{"d_model": 256, "activation": "gelu", "rope_base": 10000.0, "qk_norm": false, "tie_embeddings": true, "init": "normal", "init_std_o": 0.0248, "optimizer": "muon_variant", "grad_clip": 2.0, "schedule": "wsd", "decay_shape": "linear", "final_lr_fraction": 0.0, "batch_tokens": 131072, "dataset": "wikipedia_en"}
MLP neurons of a small language model. Each row is named by its layer, matrix (up: input weights) and neuron, and shows model dimensions 16-143. Each number is 50 + 10 x the weight over its row's rms, rounded and kept within 0 to 99.
Before each neuron's rows, "fires on" lists the tokens most often at its 100 highest values on Wikipedia text that the model never trained on. A number after a token or word is its count.

fires on: "9" 60, "1" 15, "2" 6, " int" 4
L14.up274:52 50 37 56 52 40 52 49 48 42 64 39 48 59 62 36 58 66 62 48 43 59 47 27 55 34 50 49 52 39 54 41 60 45 58 53 58 45 43 42 49 48 48 50 42 57 42 64 33 37 36 52 53 57 77 53 66 56 45 63 56 45 24 52 52 64 43 43 56 49 61 64 51 51 51 56 47 54 47 65 26 59 52 63 42 65 58 50 57 48 70 52 50 44 31 71 42 33 57 51 52 54 53 45 66 51 74 35 67 45 48 78 54 37 37 51 64 36 55 57 34 53 36 57 50 70 37 61

fires on: "el" 32, "ed" 11, "l" 7, "s" 6, "duc" 6, "ce" 5
L2.up900:51 32 47 63 58 54 55 46 58 42 57 53 58 55 69 38 56 54 60 56 54 43 46 46 41 37 56 45 67 55 34 47 45 42 48 41 38 42 44 44 37 61 43 49 68 41 43 64 56 52 33 59 50 64 54 54 44 42 51 51 52 59 58 43 35 68 50 38 35 55 40 58 39 46 44 38 66 77 43 38 45 47 56 54 58 55 22 44 57 57 40 40 60 47 43 44 53 49 48 40 49 40 46 53 71 39 57 40 68 57 25 41 57 44 36 29 64 41 60 42 58 61 44 45 44 56 54 52

fires on: "s" 13, " is" 12, "ed" 11, " did" 10, " was" 10, "es" 8
L7.up1337:53 35 61 55 57 44 43 47 46 53 54 53 44 43 48 38 72 47 72 44 53 51 38 48 50 41 34 47 55 59 34 33 50 57 47 36 68 41 53 60 42 65 49 53 41 64 56 61 46 49 57 25 57 62 37 44 63 42 50 47 71 45 61 46 42 57 46 49 41 33 41 64 67 29 52 45 52 51 38 57 51 48 54 47 40 76 33 36 54 38 48 25 74 58 41 50 46 47 40 47 55 48 50 55 46 44 58 46 35 35 43 33 51 48 42 41 45 48 52 67 52 30 49 41 41 65 49 56

fires on: " and" 44, " or" 11, "t" 11, " to" 10, "or" 5, " of" 4
L7.up502:31 41 66 56 58 59 36 56 38 56 33 48 51 57 68 57 53 49 44 33 41 56 44 44 55 71 55 53 59 67 52 44 59 64 65 52 66 45 54 61 47 38 45 55 45 36 40 37 59 47 60 47 58 48 34 76 41 50 53 47 52 49 75 36 52 60 57 46 46 51 59 44 49 61 45 39 32 58 61 35 55 60 49 49 52 40 59 53 44 54 46 42 37 45 49 51 53 56 44 50 61 60 47 73 51 31 44 51 41 45 64 61 48 40 46 36 29 60 24 46 51 52 50 48 38 44 58 39

fires on: " in" 16, " at" 12, " for" 12, " of" 11, " as" 10
L15.up1439:34 41 61 49 63 53 65 42 53 39 52 48 50 49 64 50 65 45 47 51 49 50 46 58 51 38 68 44 49 56 45 62 66 43 42 62 54 38 54 67 49 42 44 68 58 53 24 42 58 47 47 49 50 54 66 69 46 37 56 43 57 47 66 18 34 55 45 61 54 49 44 35 44 39 41 42 52 59 59 53 54 52 41 53 47 58 50 44 46 39 45 65 49 60 53 33 54 49 48 43 59 34 34 56 40 43 47 59 49 46 58 49 55 43 52 50 53 50 56 67 56 63 47 55 52 59 68 66

fires on: "or" 17, "ar" 11, "er" 7, "ag" 7, "orm" 4, "om" 4
L7.up1426:52 53 41 70 46 49 52 49 61 53 60 58 52 38 46 49 61 45 65 57 42 48 61 53 56 63 35 54 60 51 59 44 63 33 45 57 37 62 39 46 48 49 25 51 55 39 56 68 60 53 42 43 54 35 41 46 35 48 42 48 59 52 54 43 44 73 60 65 47 66 38 45 35 62 44 39 28 55 37 43 73 46 47 63 40 37 73 59 43 53 81 56 68 61 54 46 62 42 44 51 39 57 70 51 45 55 28 55 50 54 42 51 57 50 54 51 45 53 48 52 43 42 57 35 57 48 42 55

fires on: " an" 66, " An" 10, " V" 8, " k" 5, "te" 4
L15.up332:60 31 49 44 50 26 52 45 48 29 54 51 48 73 41 46 43 34 49 48 64 46 33 32 44 51 56 36 37 42 30 45 61 43 45 55 39 69 59 49 65 55 53 44 54 56 52 58 46 55 44 49 52 50 52 55 54 38 59 43 52 51 57 51 59 62 62 65 57 70 66 49 52 46 41 53 51 47 43 54 39 52 50 39 46 55 74 58 59 65 57 52 43 53 24 43 46 33 54 49 44 53 50 41 51 49 62 52 56 37 36 26 58 76 45 48 47 62 53 42 67 52 44 27 47 46 68 28

fires on: "ed" 52, "ated" 9, "b" 8, "aced" 5
L2.up1220:36 49 35 55 33 62 54 63 38 47 51 52 49 44 53 54 45 77 34 49 46 52 49 61 53 46 45 60 47 45 54 66 44 45 54 50 37 59 39 63 55 62 59 45 44 59 65 59 49 55 47 58 40 48 56 47 40 60 65 38 53 37 55 40 43 50 53 40 48 56 35 71 68 59 50 52 53 73 49 43 54 62 34 60 78 51 72 64 44 40 40 55 43 58 50 52 50 63 41 58 47 40 48 43 58 47 63 65 33 65 49 57 43 59 49 48 38 55 41 31 57 49 51 31 68 44 56 35

fires on: " F" 29, " K" 13, " M" 12, "J" 9, "F" 8, " B" 6
L15.up606:46 45 31 34 46 48 34 47 38 52 54 40 42 49 51 53 50 36 55 61 53 34 48 53 53 40 64 59 49 51 52 42 40 56 44 39 67 30 50 44 48 54 49 51 55 42 49 50 56 53 46 49 45 64 57 52 54 66 28 47 45 66 60 49 38 69 52 56 31 57 52 54 55 48 57 56 46 65 75 48 50 36 57 43 47 50 56 48 51 56 55 58 36 48 56 46 65 58 57 60 55 56 46 51 57 48 31 47 73 52 40 44 51 34 52 50 41 78 46 40 45 37 71 64 66 55 38 49

fires on: " In" 21, "In" 14, " Sh" 8, "–" 8, "-" 6, "very" 4
L14.up1215:48 46 30 43 62 59 41 62 34 39 44 46 56 66 36 41 63 47 59 41 61 47 59 44 52 41 57 30 51 41 48 44 48 56 48 56 43 47 58 48 45 59 52 44 54 43 39 48 47 60 41 49 51 59 47 54 67 54 68 47 53 44 70 56 50 67 63 57 39 66 55 53 48 54 44 55 44 42 54 44 42 62 59 59 41 40 61 63 33 44 48 41 55 66 51 41 61 67 37 56 62 59 39 63 52 62 55 53 67 30 43 57 47 74 45 66 44 61 41 47 41 47 43 40 43 38 62 54

fires on: " on" 33, " World" 9, " the" 7, "o" 6, " |" 5, " a" 4
L15.up997:59 64 38 53 50 48 54 50 48 43 53 41 58 59 52 38 62 64 57 53 55 44 46 67 46 42 39 44 30 48 27 43 25 64 52 47 61 52 36 69 34 46 56 42 48 49 29 27 53 53 37 51 51 56 41 50 34 64 63 52 37 45 45 65 44 54 56 48 56 46 40 47 71 58 48 52 57 60 58 45 54 43 48 48 57 42 55 60 50 42 57 46 68 53 54 37 61 57 41 53 48 60 33 69 62 45 60 44 70 34 76 47 50 52 49 57 22 44 58 54 52 55 67 53 49 51 46 38

fires on: "ing" 15, ":" 14, "ed" 11, " |" 10, " a" 6, " at" 4
L7.up252:55 71 42 68 47 59 48 28 57 50 46 50 45 58 45 53 51 60 73 48 39 57 65 53 51 32 46 46 50 51 64 52 30 47 40 40 54 33 40 58 50 59 47 52 49 59 35 48 49 60 53 52 83 62 46 66 52 44 50 39 45 56 46 51 32 45 47 53 42 56 51 45 37 50 52 44 35 53 49 54 55 49 38 36 50 59 64 55 37 39 39 51 61 61 54 53 37 29 33 51 68 46 59 65 57 54 54 49 27 71 51 44 48 43 39 50 46 49 55 53 27 58 45 57 45 54 69 53

fires on: " |" 48, " and" 19, "\n" 8, " (" 5, " " 4
L7.up1355:33 40 35 46 63 35 53 45 39 41 57 49 35 58 34 49 59 51 58 51 53 52 59 40 59 49 49 51 45 43 37 66 41 63 49 31 41 30 64 45 62 61 51 80 57 29 64 36 48 32 60 62 51 48 60 34 51 59 30 65 39 38 38 51 66 50 54 45 53 49 31 48 56 59 39 43 51 44 42 46 49 40 67 59 45 45 44 59 52 37 55 44 52 38 50 55 69 64 54 58 55 55 71 53 44 46 61 57 56 54 40 56 56 50 36 47 50 33 48 58 56 52 51 53 26 54 49 38

fires on: "d" 16, "r" 14, "n" 9, "h" 8, "v" 4, "8" 4
L2.up1114:58 67 41 51 32 57 48 52 50 28 28 55 29 56 39 45 67 51 41 40 40 41 44 48 33 46 43 56 42 34 53 46 52 53 64 59 70 64 54 56 17 64 43 50 58 63 60 42 53 42 32 34 36 53 49 36 48 26 62 38 59 42 42 44 37 51 54 38 52 35 54 54 49 46 55 59 52 54 49 52 67 49 55 46 46 46 59 37 39 33 61 55 33 49 54 40 30 59 59 45 70 47 55 48 45 70 50 55 61 50 52 52 51 45 54 58 51 60 52 49 44 45 45 60 60 45 52 75

fires on: "ec" 16, "ab" 15, "ac" 8, "a" 7, "if" 7, "ate" 7
L2.up696:45 42 40 32 55 45 66 53 30 61 48 26 49 55 58 55 49 58 66 51 39 41 47 45 47 54 44 63 41 63 62 67 53 50 43 43 38 37 64 52 66 49 49 48 65 48 43 68 49 53 59 54 64 60 45 37 41 56 50 60 33 54 58 60 54 44 39 50 44 56 57 59 52 63 56 47 42 48 43 60 51 54 55 48 50 36 51 48 55 44 54 49 48 38 46 47 67 44 30 44 37 37 35 53 54 41 60 39 29 42 61 48 55 33 64 57 62 56 70 45 40 54 40 36 55 65 58 56

fires on: " ind" 20, " (" 12, "A" 11, "-" 7, "nd" 5
L7.up1155:54 54 60 66 58 46 46 58 56 54 48 48 53 35 53 59 48 44 41 62 43 36 60 45 50 73 43 56 46 45 46 51 42 42 53 58 59 58 39 57 39 49 55 66 61 59 65 57 53 44 50 63 30 62 38 57 51 49 54 49 53 63 63 63 42 28 63 57 49 63 64 41 52 52 42 69 58 56 42 50 54 47 53 55 43 62 55 54 58 44 38 51 59 32 48 25 59 58 50 47 58 28 51 64 44 22 38 55 59 49 57 65 53 36 39 57 61 55 47 49 39 43 50 55 47 60 57 43

fires on: "u" 27, " l" 18, "in" 17, "un" 7
L7.up162:59 58 50 57 42 39 69 42 51 47 57 57 41 51 46 38 57 56 46 51 55 40 55 60 41 53 43 45 51 30 52 54 36 45 52 48 56 46 44 46 75 33 44 61 37 52 42 56 49 55 55 43 48 40 31 53 52 58 72 35 61 57 38 35 50 40 39 54 43 43 47 46 47 57 42 54 48 44 53 30 44 58 37 51 39 46 59 39 57 54 49 55 54 35 66 69 48 49 47 47 65 67 45 46 31 73 39 51 44 35 52 51 33 41 60 41 50 58 64 48 41 57 32 59 45 32 60 47

fires on: "a" 17, "u" 13, "ab" 11, "'" 10, "ist" 5, "h" 5
L2.up740:57 62 34 50 47 53 60 61 46 61 58 47 44 56 46 47 46 55 38 51 69 32 41 54 30 52 48 61 48 46 47 53 67 49 30 41 34 53 65 47 54 48 58 60 45 48 49 62 33 50 48 34 49 50 47 40 37 58 59 41 33 57 44 61 47 54 58 53 40 41 47 49 40 71 45 49 49 55 52 48 36 52 48 56 77 48 59 50 68 63 39 39 56 40 57 43 41 49 50 42 37 49 32 42 66 40 57 55 60 43 35 53 73 45 53 57 43 46 52 44 38 52 50 30 49 59 50 50

fires on: "%" 20, " by" 18, "000" 7, " and" 5, " were" 4, "ic" 4
L7.up1192:68 39 41 52 32 35 46 75 53 74 40 30 47 51 68 48 41 47 36 64 55 51 37 61 40 47 32 38 63 45 65 50 43 52 50 56 37 45 59 45 53 54 56 48 56 53 55 65 58 50 43 49 45 77 46 48 48 45 51 41 45 45 56 52 54 58 34 47 33 56 53 39 52 52 50 53 43 74 39 44 50 48 51 44 55 44 55 48 57 44 54 59 37 67 46 42 53 50 58 25 65 54 41 51 66 42 33 56 42 59 49 50 37 40 67 64 50 49 42 44 50 51 47 62 49 51 34 58

fires on: " on" 38, " of" 12, "On" 8
L15.up238:47 38 64 43 41 67 55 43 52 46 43 40 52 77 48 67 62 49 47 34 46 60 44 64 60 45 50 42 46 49 32 40 57 59 45 54 56 44 65 65 51 60 49 47 54 65 44 47 38 57 61 46 39 50 57 76 35 64 73 40 49 38 66 40 52 54 40 48 58 50 47 28 71 49 44 56 49 46 64 69 45 37 54 42 42 41 41 53 37 58 59 54 45 53 64 46 56 62 52 38 57 47 38 61 37 40 47 50 67 31 57 37 35 57 64 48 35 46 52 48 48 57 43 50 50 36 34 47

fires on: " he" 24, "p" 10, "r" 9, "ther" 7, "ather" 7
L7.up704:56 55 46 47 64 45 32 51 49 42 60 53 53 36 36 43 60 40 59 48 50 41 42 40 66 52 32 62 31 58 39 30 54 66 59 48 44 42 40 51 34 61 41 41 60 49 48 44 62 56 53 58 58 43 44 50 36 44 45 53 56 41 48 36 49 39 39 37 52 68 54 52 58 34 49 46 47 72 39 59 56 51 71 39 51 51 38 38 58 68 60 36 38 39 55 55 54 59 46 58 41 66 58 47 57 48 31 37 36 57 40 43 50 71 55 49 66 67 50 44 51 56 79 50 51 55 49 61

fires on: " " 44, " |" 13, "\n" 7, " (" 6
L7.up1012:64 54 48 57 48 56 41 54 47 58 40 55 44 38 24 55 33 33 52 34 48 48 53 52 48 52 45 68 51 41 61 51 47 44 49 41 76 38 47 53 54 68 48 56 59 36 69 38 56 37 63 49 55 64 31 40 64 68 50 42 51 35 44 55 50 57 57 48 45 62 54 52 57 49 43 48 53 53 42 42 50 42 60 58 37 57 44 69 47 48 45 45 49 44 45 64 49 57 58 54 50 40 52 61 42 51 52 68 63 43 59 45 57 57 48 50 45 45 57 28 70 50 61 51 35 47 50 41

fires on: " David" 14, "." 10, " and" 8, " e" 6, " by" 6, "ard" 6
L14.up521:46 51 25 45 45 60 50 47 41 59 56 55 40 63 58 53 33 49 51 67 36 56 42 49 52 44 47 53 62 41 40 48 55 59 50 42 42 58 52 34 51 50 67 58 49 59 43 35 65 42 48 45 52 55 32 38 65 51 54 49 44 49 68 61 60 42 45 67 45 31 40 42 44 38 47 67 53 54 52 29 51 38 47 58 44 47 67 53 41 39 61 60 57 51 53 58 64 61 51 38 58 35 38 53 55 60 46 68 08 50 65 45 47 51 50 65 37 40 44 65 60 47 58 60 58 53 44 54

fires on: "ing" 46, ":" 18, "ating" 6, ";" 4, "ce" 4
L7.up1451:51 42 38 38 58 44 56 54 45 63 51 51 60 47 64 44 49 59 61 33 40 69 49 47 46 43 47 59 53 54 31 50 29 51 44 35 61 71 46 44 50 56 51 47 41 64 53 51 43 73 53 50 58 62 54 59 62 42 52 58 60 53 40 57 48 40 55 59 51 58 61 35 68 59 53 37 46 50 36 52 62 56 44 56 47 48 59 60 55 58 47 42 63 64 45 41 50 52 32 55 40 39 56 55 53 54 42 54 41 51 59 71 63 55 40 55 55 45 63 47 28 28 34 56 48 46 58 45

fires on: "2" 61, " Sup" 6
L15.up918:35 45 39 39 58 50 60 52 45 53 73 57 68 44 39 49 54 75 31 39 50 42 61 62 61 65 35 34 41 48 45 57 55 66 56 38 44 51 50 45 49 56 45 43 59 54 53 43 53 44 43 57 58 62 55 59 59 68 47 59 44 67 48 44 51 55 54 43 54 53 44 52 42 45 51 60 61 58 53 53 27 59 52 67 52 57 53 64 59 54 59 51 42 51 39 51 64 47 62 53 67 46 29 46 57 48 34 36 60 52 43 60 45 55 45 58 49 37 44 44 28 34 53 69 47 61 64 57

fires on: "m" 20, "b" 13, "id" 7, "ight" 7, "n" 7
L2.up142:58 56 65 44 52 55 49 31 34 38 55 57 54 42 51 64 62 57 68 22 42 46 44 53 49 60 58 52 47 58 60 32 48 53 33 46 58 52 43 49 37 50 51 39 44 60 61 59 37 61 50 57 45 49 42 35 60 56 55 37 45 52 59 44 45 40 56 50 50 39 72 47 59 44 54 60 54 42 35 50 50 37 56 62 50 45 42 55 42 37 75 44 51 56 64 25 38 55 49 61 48 55 39 43 51 58 40 74 66 60 47 37 43 54 39 60 52 60 42 61 59 46 42 52 66 47 52 44

fires on: "." 28, " of" 12, "y" 6, " he" 6
L15.up817:47 45 49 32 56 35 44 60 28 65 65 65 43 31 54 54 42 42 49 47 36 52 45 54 67 55 50 42 64 31 46 35 61 45 40 54 47 47 65 65 54 43 58 48 45 39 57 68 36 61 59 57 47 60 44 43 56 31 61 46 59 48 50 56 51 57 43 36 56 36 50 67 49 42 53 34 54 60 53 65 37 44 40 49 42 58 50 52 57 34 38 56 46 58 54 56 59 67 49 48 57 50 52 55 63 51 50 62 55 63 38 43 64 55 72 64 35 49 50 40 53 34 69 57 45 53 40 47

fires on: "le" 13, " le" 11, "s" 10, "-" 10, "c" 9, "es" 8
L7.up742:48 46 39 45 51 48 58 31 47 43 50 52 41 61 58 52 30 57 40 30 48 61 50 41 54 56 45 49 53 50 34 48 41 39 29 41 48 54 36 59 36 64 69 42 51 49 35 45 29 32 62 47 42 58 39 54 71 43 61 55 53 38 43 65 57 49 48 51 58 64 50 44 65 63 40 54 68 49 34 51 75 58 57 70 57 57 54 43 55 46 45 62 46 50 54 35 65 48 43 58 50 48 50 39 57 63 43 49 49 42 61 27 47 51 49 32 58 48 43 61 64 48 56 45 49 65 48 61

fires on: " is" 22, "s" 12, "ar" 9, " became" 9, " was" 5
L7.up1290:59 39 49 56 65 48 60 46 47 31 48 62 47 49 45 32 65 46 59 44 53 57 37 45 56 39 42 41 51 79 36 32 67 17 51 53 44 60 52 60 34 42 33 58 68 47 56 61 52 58 27 53 46 60 56 44 45 34 44 55 62 55 56 54 59 50 59 48 39 56 44 55 36 46 49 61 44 55 57 39 55 58 62 46 48 41 47 48 59 51 58 50 45 60 51 57 53 50 62 57 44 36 42 59 52 59 46 55 44 48 43 47 48 43 53 32 58 60 48 62 53 34 53 42 46 62 30 55

fires on: " |" 27, " " 19, " ex" 5, "our" 4
L7.up1492:47 46 50 65 56 59 48 37 53 55 32 44 46 50 46 48 23 52 64 42 58 77 52 43 44 52 52 58 51 44 30 49 45 49 47 46 50 46 48 46 38 52 70 54 54 60 32 40 27 47 56 42 46 44 64 56 63 76 54 58 43 26 49 70 50 72 59 49 51 49 55 44 55 43 52 50 67 65 47 48 56 44 49 64 54 51 45 44 45 49 48 43 49 47 54 46 52 54 59 34 38 56 50 77 60 51 39 55 65 54 34 43 66 57 32 64 53 65 50 37 70 50 38 64 51 53 31 36

fires on: "ond" 21, "z" 16, "at" 7, "ro" 5, " int" 5
L2.up879:55 40 44 49 50 47 41 43 44 54 39 41 51 46 59 54 48 43 43 30 42 65 46 43 40 64 56 68 60 50 53 53 68 49 60 56 55 60 49 54 54 36 58 65 54 50 39 55 52 47 37 44 40 44 55 54 44 38 68 74 61 43 39 51 60 43 54 56 40 53 53 46 44 40 62 51 49 54 33 54 51 56 58 52 34 41 59 56 40 51 61 43 52 46 51 63 45 50 56 35 62 42 38 53 45 63 51 51 31 61 42 58 46 55 42 58 53 57 24 43 33 55 53 31 47 59 44 57

fires on: " P" 41, " un" 11, " s" 9, " p" 6
L15.up1315:52 34 52 62 42 33 46 36 55 49 39 40 56 59 51 50 63 47 53 61 61 37 36 42 59 50 68 64 43 57 40 36 39 60 40 34 40 36 51 54 45 29 41 43 56 57 64 42 53 58 53 55 45 57 51 70 56 59 49 33 30 54 55 38 57 40 64 36 58 41 58 44 49 17 41 62 47 59 36 57 39 37 44 46 38 58 57 57 43 48 54 41 54 49 37 59 64 53 77 35 67 38 42 51 58 42 53 32 30 57 42 57 41 65 40 34 58 43 63 54 54 49 52 49 53 51 42 43

fires on: "ig" 23, "r" 16, "ec" 7, "iv" 6, "ay" 6, "ru" 6
L2.up901:48 59 40 63 54 43 45 41 45 64 59 60 59 47 51 48 52 52 58 47 71 55 60 54 44 39 57 49 65 56 51 43 55 35 37 54 53 49 50 38 40 48 61 55 36 44 49 66 42 34 43 51 30 68 46 43 54 74 57 49 59 31 47 60 62 70 48 62 63 31 66 56 55 42 40 62 28 79 56 57 52 56 61 43 28 54 64 46 46 42 75 45 48 50 60 24 56 48 34 54 46 44 53 50 63 43 68 37 59 35 43 70 39 57 50 45 47 43 48 55 55 31 57 49 43 58 49 56

fires on: "est" 14, "ent" 11, "ed" 9, "ated" 8, "b" 8, "ic" 6
L2.up792:48 54 45 59 45 44 51 46 39 37 54 38 47 61 48 56 35 54 33 48 45 23 49 45 57 69 57 50 49 49 63 51 49 51 44 54 34 51 45 35 53 60 44 55 32 35 53 76 49 61 49 48 35 47 51 59 53 53 45 55 49 47 55 36 33 51 45 43 52 54 33 72 57 49 55 60 73 53 55 60 48 41 50 58 58 52 53 59 38 54 55 61 38 46 36 31 56 65 53 44 61 45 51 56 37 40 40 52 30 51 54 50 50 51 51 62 61 53 52 46 50 39 37 52 60 61 48 51

fires on: "j" 20, "r" 12, "k" 7, "pl" 6, "l" 5, "iv" 5
L7.up241:29 48 38 50 58 49 59 43 44 47 73 52 55 36 52 56 51 46 42 53 65 56 48 43 32 45 52 45 50 57 48 31 64 49 46 54 49 55 58 70 46 40 50 53 59 48 46 47 48 56 49 29 45 41 56 54 56 67 43 47 58 43 63 62 47 51 55 48 44 57 41 33 49 50 45 38 37 61 44 78 68 63 62 57 41 34 46 44 36 39 64 50 54 47 77 53 39 49 55 57 72 37 61 55 43 45 51 60 58 32 34 48 38 70 47 35 46 44 35 63 43 45 36 62 63 51 75 64

fires on: " J" 31, " p" 13, " F" 13, "\n\n" 9, " " 5, "J" 4
L14.up1179:49 57 59 46 45 56 42 59 57 56 47 38 52 45 60 49 32 50 54 60 46 27 47 61 64 50 63 76 56 40 37 45 39 67 40 39 61 45 47 70 58 45 61 52 62 55 55 37 49 60 33 45 41 53 54 52 47 47 55 46 41 49 51 47 57 59 34 53 54 56 59 39 56 36 48 63 53 47 53 73 74 44 28 79 51 67 56 50 48 59 41 63 47 49 41 53 71 38 59 59 42 43 34 53 49 51 59 51 62 47 51 51 59 42 47 41 36 63 43 61 61 48 53 54 50 56 36 55

fires on: "al" 34, "ed" 9, "b" 9, "h" 5
L2.up729:59 50 57 44 47 46 52 46 35 46 55 49 44 45 55 40 40 42 44 62 52 34 50 41 31 38 45 46 48 28 55 49 71 55 46 61 40 45 57 45 56 41 36 55 47 38 76 60 53 42 46 48 47 41 57 60 58 52 38 50 44 47 42 55 34 54 56 27 74 58 45 49 39 55 41 50 51 59 62 44 61 47 34 58 42 42 45 60 38 40 60 49 55 53 62 38 46 46 60 64 52 39 38 64 56 50 62 51 55 63 34 46 62 56 50 51 48 52 40 51 58 44 46 38 58 65 64 62

fires on: " L" 53, "in" 12, "on" 8, " l" 7, "\n\n" 5, "l" 4
L7.up1256:58 54 68 44 58 36 44 52 53 37 40 75 44 54 71 48 38 42 40 55 53 36 52 43 42 42 64 48 55 46 56 35 64 43 37 43 50 59 29 40 51 38 52 56 53 52 49 58 63 53 51 65 54 51 51 57 42 34 56 36 63 56 32 41 41 44 47 51 41 54 59 63 52 53 50 43 65 53 52 37 45 38 39 45 40 45 54 38 44 52 31 53 55 44 58 57 61 57 49 50 62 65 66 56 52 63 40 62 45 48 49 56 40 53 51 53 43 57 59 35 39 57 25 49 55 55 60 42

fires on: " res" 17, " Y" 16, " (" 11, "am" 10, " South" 10
L14.up1339:50 50 56 49 45 44 45 58 35 59 42 59 37 57 55 43 50 49 42 70 52 60 49 51 47 63 47 64 48 58 51 41 35 62 49 45 50 72 32 60 40 51 33 74 39 50 41 42 49 38 67 56 36 50 51 50 52 60 42 40 49 55 38 55 44 43 27 63 40 55 54 64 47 55 63 53 40 47 55 57 75 47 44 45 53 61 61 44 52 30 50 70 66 54 62 55 52 74 52 39 47 49 56 45 58 46 50 43 60 55 45 52 40 49 45 53 51 47 40 52 41 44 54 45 61 49 36 60

fires on: " on" 29, " from" 11, "-" 10, ":" 6, " the" 6
L7.up1292:75 47 46 32 45 54 56 25 42 60 52 32 49 64 55 51 65 58 58 49 50 65 47 48 47 59 48 43 25 51 44 52 37 44 40 60 32 53 40 57 44 56 53 56 55 62 53 65 29 43 47 57 47 53 49 52 47 51 66 25 65 58 55 48 51 56 53 47 51 40 47 66 58 47 35 47 45 34 58 51 46 43 46 58 67 48 64 55 43 41 69 46 33 59 34 47 58 59 56 47 68 63 58 38 48 54 64 41 59 59 58 40 58 69 53 45 42 24 43 53 52 59 56 50 39 48 34 52

fires on: "2" 22, "s" 12, " S" 9, "es" 5, "S" 5
L14.up197:56 61 48 45 47 70 51 54 37 52 45 49 34 49 51 50 42 41 34 45 71 64 70 48 60 54 60 43 51 66 52 49 51 43 23 55 46 52 28 57 30 46 61 49 70 48 59 37 45 50 52 72 38 44 73 36 52 70 52 67 46 44 50 45 69 61 44 51 49 58 48 42 50 64 32 56 59 60 36 66 26 59 46 50 52 44 56 51 50 74 58 46 50 66 37 50 36 47 53 68 58 42 43 55 69 48 48 51 44 33 38 36 41 45 38 27 52 43 54 72 47 46 46 53 57 44 55 63

fires on: " M" 18, " An" 13, " m" 11, " an" 9, " (" 6, " vers" 4
L14.up319:61 45 64 37 41 51 66 44 38 60 62 62 65 56 69 34 37 45 57 56 37 48 36 45 33 44 48 31 49 42 54 50 54 55 46 43 45 76 58 52 58 56 54 42 57 66 55 54 48 76 52 45 39 63 58 55 38 45 45 50 51 72 54 38 51 39 52 69 39 61 49 28 59 47 47 36 55 55 51 32 47 37 59 29 73 49 53 52 55 56 47 37 57 33 43 46 45 30 70 37 62 51 57 37 51 27 55 52 47 51 48 36 69 49 54 57 56 58 52 27 61 53 42 50 49 57 60 45

fires on: "-" 27, " over" 18, " a" 7, " under" 6, "ed" 6, " to" 5
L7.up270:54 71 35 44 58 45 49 64 66 52 54 53 56 66 48 58 53 44 61 52 51 12 51 45 36 40 59 56 34 35 51 64 49 52 61 64 52 37 44 49 61 65 50 53 46 56 41 59 56 63 50 42 61 60 45 40 44 51 58 59 61 39 51 31 51 58 54 46 47 56 50 44 44 48 48 64 34 63 50 43 55 44 53 59 61 57 58 66 55 40 58 43 48 50 66 51 38 46 49 36 55 54 57 55 47 48 39 43 29 47 33 52 45 63 32 62 46 51 50 77 31 40 45 45 31 43 71 53

fires on: "w" 22, "n" 12, "b" 9, "ity" 8, "ard" 6
L2.up1485:62 65 68 66 47 56 71 51 65 44 43 61 37 53 42 44 71 44 45 32 52 50 55 38 35 57 55 55 38 51 49 35 57 67 61 51 47 49 46 71 50 47 59 36 45 46 58 64 48 50 40 50 40 45 53 71 54 63 65 50 47 36 64 47 42 42 58 46 71 34 57 50 53 39 46 62 64 42 49 41 60 44 58 71 54 49 49 60 60 52 44 67 51 31 54 39 52 53 65 60 57 57 40 49 57 57 35 43 57 39 55 50 41 50 55 45 51 51 42 52 54 63 49 39 58 55 39 59

fires on: " " 20, "." 15, " P" 11, "8" 6, " p" 5
L14.up817:73 56 58 70 60 58 54 55 43 39 51 51 57 52 45 35 55 63 32 54 38 47 43 41 42 49 52 68 36 40 58 30 27 47 35 47 55 38 48 32 56 32 28 39 52 41 57 39 44 64 42 66 53 53 42 62 39 57 45 45 45 27 41 47 56 65 69 47 53 55 44 42 62 60 47 54 46 44 27 44 54 40 43 50 59 44 55 49 54 48 50 53 59 43 54 53 42 50 81 48 53 38 45 53 43 47 48 63 47 51 36 48 49 64 51 46 72 48 38 64 55 48 55 61 47 50 36 53

fires on: " P" 36, "p" 15, " H" 8, "f" 5, "n" 5, "h" 4
L15.up863:58 39 57 45 47 41 46 32 48 43 51 46 47 57 39 48 51 36 54 42 43 44 50 51 56 47 45 60 37 23 45 59 48 45 63 56 61 51 54 44 51 33 49 54 33 53 37 64 54 59 43 41 52 43 55 43 48 37 54 30 53 63 47 35 60 60 53 40 55 50 54 70 40 43 67 53 46 37 48 54 39 56 63 43 59 40 44 45 64 52 59 61 48 76 41 42 47 51 43 47 58 46 53 46 46 54 31 60 69 49 35 44 46 39 42 53 53 51 44 78 64 46 44 61 52 54 49 61

fires on: "–" 52, " –" 20, " |" 7
L2.up1302:59 52 61 63 40 51 47 62 50 45 49 48 62 40 39 42 48 43 39 55 52 62 68 48 37 51 58 60 55 43 34 55 37 54 58 44 53 37 47 60 49 57 52 55 63 46 57 45 52 53 40 43 45 58 39 50 38 43 57 56 65 33 71 64 55 65 52 61 40 47 48 48 74 56 42 50 41 63 59 27 37 46 53 61 52 43 48 62 53 42 48 51 42 49 44 35 63 59 51 51 55 48 29 46 63 41 49 53 43 37 35 32 62 63 52 52 46 72 39 28 63 53 35 37 62 58 47 48